Weights of a small transformer language model: 2 heads of 128 (1 for keys and values).
MLP neurons of a small language model. Each row is named by its layer, matrix (down: output weights) and neuron, and shows model dimensions 128-255. Each number is 500 + 25 x the weight over its row's rms, rounded and kept within 0 to 999. Numbers have three digits each.
A block is one neuron, or neurons of one layer that tend to fire together. After each block is what it responds to, as a language model described it from the Wikipedia text at the highest values.

L9.down660:516536482498466502503520477493469492483465501523500492545478511486439472481442502490508490475488504462505515510504480522476514485534492515504491533495490499490514499533480517506498462493576498507512401424478471503490527506477536460483485504504468493495512507520487469514496479472534493506464532555517533454496530481518542430478456519479410502472511528493495551458516493476517541525476
Word after subject or clause. Fires on the first word after a subject or comma that starts a predicate or phrase, often under (undergo, undertook, under sail), as, over, also.

L6.down18:506505527495494543512507512479531445454521467530510478508483505538472521502430492502517492507490549506533488514488531494488489529466463533500480510532493468477490523471528480477458482464510483505522527534468528463519511480501465535501530481492512496475503514457468460488474475485491462501496551452496454471519508484546474456485543526521559495530468457515507481506483469459534492521492
L6.down77:496525494508451497486510491515497487498501494513510515481502499514496508499488507512502500482504488504503496512498490513503527512504511503505512496502503503475511499499495511549497514455465487439502407529517509502495515501497503533522502497502498505505506506495498497498515510483503504506506487574509500506493496503500499483499512493506442608512504495520490486503496519493500494492490
L6.down143:502523502491455490481516495508494490501498493506509513482503501509501507495491512512499496483507495501506503501501501509501533508498518500501517490504497510480508501494500500542495513457460483438503404526506507497497511498504507533516501497500502495504506506496499500505509513476497507504505487570510498506493489502502494485499514496509439604514512492514492477501497520496507485485476
L6.down179:493530492488453487473513493519484482497504494508508508479496499513491510497500507509496503490499497497506500508497500514500527506501506499503514487502504505479514498502498509558496510455472484439504422535513500498493511499500502523524497501499499498503511503491503499499504511479502511499507490567505501495487495497501504483496509497505439616511502494519490482501491517487502498482483
L6.down347:484514524462451487466510516459513485522485493490514497474529461520509500526512505515516494486497488511521486482484529480512483518501521437512472458558527468537506504538480506491475415478469528488515587517490531487533511527517490514451515518476491477528460513490499506501499493497473544513464520419557495464474465505492503520512550472515515507491507491540471503496505479534515525487526
L6.down373:499534501497458482477512492517500481506494497502517517485500504519499512495477511515503495490508505507500503497497502514501528515502506497497516489499499507478504500504501509547493512461468482436505408528514505503489503503501505526524496498501493499505504502499499501504501504482505502496506496570510494499493494504499503492497518494506442621511507499514488485501498510494506496481480
L6.down427:498468529494477532465491490533509461495452475540487531542546524497469525468495484490500503478518489515490503541498535477461528556470468477522512454536508525514496498490490511461508504506484511510492442471532477519483522487521510518487509505511548518519501505538498493487515503525470528446439533487490513473514494480490463478508516477529544508510530477536516511520541531512547529504518
L6.down523:501478502512489524513473534496520507480509477522530507466498517531476512517429537486466553530526497514504524529503540478533483514521458520489495498518471493481503515497569499518485526545524464465501425494516482488476505495476545462511532470524482515490510485495515483509489488476493445500542499488466506499477507526510496474493524531489561508501469496476487513482517501471522493533478
L6.down589:444529528498513535478515527506508488491479518528553536523528547488496520515474511474481545542542511542527458494519526517484527539486463502493474423502490487532455471543485512475518499510551498490461466503469533501494483519467500512454532527509506496455510475499493492492510512522492505489482547447523509500484520500536488484525490504531492523499533490511490477525496497494540532536499
L6.down639:497538501497458489482512489512498485495496496508507508484499494510496504497485516508501495480500496504504499496497497512504530510499513499506514494506501505477507508496499511551496514458461486436504403529504508498494517502503501530520501510503495499503509507493499501501512510474500508504504491573512498506490499499501501483498513494509431611509507493519488480499491523494496496482482
L6.down732:498531500511461491477510488513494485500497497503517514484502502514494503502472512508506498492503497488508507512499497508501516504496509505501517490510492506485506501489509500544499515457467485445497402534523503502499514495499505526519508501500504494504501506495501495501511515478498513501511495581508496509487507503497498487499515498513453609513504488515488479503500519492504484497500
L6.down740:506504503519449540479523513520499523488513510529505533501487493536475502487573472481495527516489488518514489553529483491482522511504485492467501490513519501521487500474493514477522418503472523504534591490569504505535508511502481543467528518440507488474508522486458434494483503489517498475504505456539459523493536476467512509549520476518490497493533469534456470481470497566548494500544
L6.down742:496530495494456485477515489513496491499501495508515511475498502516496512498490506514499501484508494503512505509494496505504526505503512500499516488503502505479508504493501508550494510453472482439502414527513509502495514501508505525524506499506495507509509504493503501507506510479499509504508494572509500514487500498498500486500507497509437614518507496523493477498491525491505498483486
L6.down885:495523498494458487477514489517498483500498494510509510481497502517496515500487503513509498479507490514504495493496495511503524510507511498500519491503505504479504499501495514553495509461469487437508414525514509498492513502503514534526501503508494500506511506489507506502502511478501507500511496567505494507492492498492492497499510489505436617512504494516487484504494517489497500483483
L6.down985:545486481513512480478492489500511542522487498541501486499499516511428541480500525534472508527504490495521544481484518503483484537482465498538518506528461460520469504460514517449491482500504578469460562479543480523520507480506547488501509466473489514455507540472498478524503531510493453494501540501508507474479477494486489505509521511494503516511519503521538504486499537524537516518506
L6.down1017:493531498489460488488514488512493487495500492511505512485497498512492509494484514511498498481498495504502503497497497509507530512503515495501516493507505506479505511497503511556494516456457489436504405527501505504495518501502505532523501504501495500499508506493499499503510512473502512505507493572513495506490502501499497488500509493515432612510504495517490479501484521490504492482485
Verb after subject. Main verbs or auxiliaries right after a named or pronoun subject in biographies and plots, such as has, had, created, led; occasionally table cells.

L3.down182:506519511441445484497506495521470490502505493513513488498516495518495515498584513495494499489494501517505496483499501508497502497511516493501509498500519501472504519508505507576503408455516489417518598484519496477505481499514507542505504501498491503488515505499499496499515510475495499504506501567534492489496483493509506517507492504499419627491502511520509507496488506518501508464477
L3.down422:497524502451441487499507492530480493498510498504508487497511494516495509496586509496494497482486498506505498480503494507498496494506515497512508503504516498474505516505500504574505403443515492425518598490512496479501486504513506535500504501495499504493513505500496497497521509480500495501503502566532495488501490500515505513505491501501421616499501505518503511496488509518500503471481
L3.down592:494528511454454493499503487531478493503504487513510492498516501512498511501590513495490496493490506507505505486502495511504502507509519496506514504506515499475511516504506501578508411438515496421514586494518486474502491506513501539505509497493502507495517501500499507492522514472495493510493491571535498482495499497521507515503488503513419620489508496523501508501482504525498495475483
L3.down880:494528505454446477504505491532483488499508490508514491488511501512496500500587519500495498493506500500499504477500509518500499501512537507504504504506511499478507519502498513586507399449514489417518596491520500482499484493513497529512505505497501508497504495503490504497512515477502494504498506565537494492500504502500498516503494487524417618498499503522513507504475502526508492471489
Tables, rosters and lists. Tokens inside structured data such as wiki tables, sports rosters and lists: cell pipes, numbers, and endings of foreign names (Rouhani, Garbiñe, Ludwig).

L6.down26:500490493510506531546495472482502488499495494469545461514491463540474522555516492492545525497466496523523508480521432497533503473501567522452513469503500517475475530499515527473471495527504515483534552530509525459497539524506528470519486496472486509512497503480501503436506493487519444526496485465466489538474501501506500529477548541489513494502513478479497466516478510512487513510483
L6.down83:494460492456466531483523497522489500512477487485495515494504461542490518496579527515512474497511522503512514521494489478466514489497541476520504479509532473536509523506467484487480427484503490526519638503505508479511501484500483518511485484505499494513489490501497514513520517486522507514474459470505508459475483522537482491506514493491560498527502508556499475530514462514469499475519
L6.down165:508490513472449520510487524494497512517502522525523471522492513501474495478511500517492472542518472518492530513502490467448497535540535514480511487524512455542486502531470498532496443508483544491510583477463497504518508485512490505463529510448486473491465505488499500532513526506491496507485516462532511476472438515486498507496521488498542517525507513513528470546541440516528554515510
L6.down190:528481463570510504550526482466517499516529507486533525528500509489502492495508525535422497522516487541511512534517475497495516511533494505530479536538498450518488506477493533551505431489460561507493590501503495522492546476452492496524487509458494494485495488474505460520503520523526499504441506514504538531463519514449525541538506498443545487540498521522518519549483510562494497481461
L6.down193:479545513428484476532520481504473491519486500517523464512460477514511464533556474486527504506476479499512526496522484502470482508471495525473499471530517463523514516479560512498484444509456544484537581491499501541513510530489509499474473520469509489499527503474499504497503545495500458471513511462537502512513435536455527526512544530502577520486533445539536505520463532522540535511523
L6.down392:471514465451490496472518514497503524562549490464484541512468512533485562504525550520507561487517465501466469517539473442495516505488528477493486474477521486473504522490445490463482462457506491484499565427542469506503541495506500483516530486484490527497485504514496548492504509485539465529507487472519496492448481495470526488499514479477556498516505474496454521515508541544516479515536
L6.down410:497536503492455483477513492510491487498509496506511511483502500514494507492490509514497496482499496495507502503503496507506530508499513497504516490503500507480509503495508502551501522454464483436501403538506509494499505500503504531514504499500503496503507509496502499505510513474500510506503486573510500502487497500512503483496509502507436609515509492518487482497485522497507493485483
L6.down541:515543544501472515477515492517514501481483478500521472510450488507482496533499505499546536518499501476529481497506487489565483513461496502481479530526528528489462523476511474442510502468489504497480556488485460504491554484490530498541512470485558494508538501521490528468507509471515484508529538477450496540446480471485458492492515535530533539519525471491511477512522547483529480494519
L6.down676:476553488477480487484523530460463529529497514507531534514503508524498520474541495519533525479471507488481485476513508496500536518486522468480486503516510465496480515494489463430506430495475499500444546455538501484501549513494463544497532478464468499494528492499506522492502504489514451478518491542530508474501477548517527522506536496509504527529521536516484504502497526542498479491547
L6.down680:507484488470492562541464526515484538482501545498518465476484506509498489513506530499502523466478506475505471455480487462538532534515520468520517489534521485541499511540497511507468448505518516488486521446501521479533506481500507492482531478532469479495510471543529527480506520480520465501506537450506531488514467542478467487542536468464525456486519494515518503518497508495514468520514
L6.down830:543494508496487503542471458530527520523475508497512489514550524477474493487543535518457489527485520486497455518500499530455525501494494493483521450551480488518529500511456521493512475494506566511486574494493509513499489468483500497522484545508474485466545503513484499534556545504493513498493527440496508476444439508517502465524492518496501512482486527511555493519490516497523527471511
L6.down898:469472487455501516503504476492486514496515502523557495476510510502482505528522465501509506476461513462487451493525475531459505515497523456519521459534538489494506519486472487497457416523505503514484524474515504470500467473493486525457520485475480488511530482552499529507517531494496506523515538492526497505473496581499491468555505503510549483536510540511527481489514478513522493482533
L6.down950:502495539454482501487530498467471493537471486521489503521540496539487512461543472486548513463499520496518516510506498538466529481457518483478519470470465484532503523456477509483480422484494538483522566461520531476502532499519468506466515489496527514519512515519487529467525527508468474486524515494494483447479435538524519555494511492502557499498549495529474459524508518531495493503555
L6.down997:543460525492498565523506474545503508499490466519473476527455486492480488502560485532531444505523468459489509474517494459490517528534532508479510489515507499552539533557471516524502477479451503532533553465473501449501491465499486548498516521462491459497520474515527504494492490487520473527509527486484497524516517501481462488518472476544523480502450511497507504512540460488534480497498
L6.down1012:487479518470477448516502512491509537529531512485474481492471498497539532522537511521479514533481512499470497467488481485466500493466525504525528502520509515536487548515491496471497438510507507481530561530487518511502532503506528496505488543450523452477500483515501460503503516497485437467445532515524514476529437538463484489512514530502516520480514503555507492534519494511474513464506
L6.down1023:499504512444504516512520508522472477507503524458482489517488483536498519537582483489494510492514498482506511491519472483503512540501532447487507476500547460525468552478453489538474413494515502486489587477521523456523477505518466507484503483507486462481473506527524529486497514492505477522502482505525498500499462535507531526542497490481561501490517511519482509513506475495480461514573
Main verb after subject. The main verb right after a sentence's subject in encyclopedic prose, e.g. is, was, died, led, became, often following a name.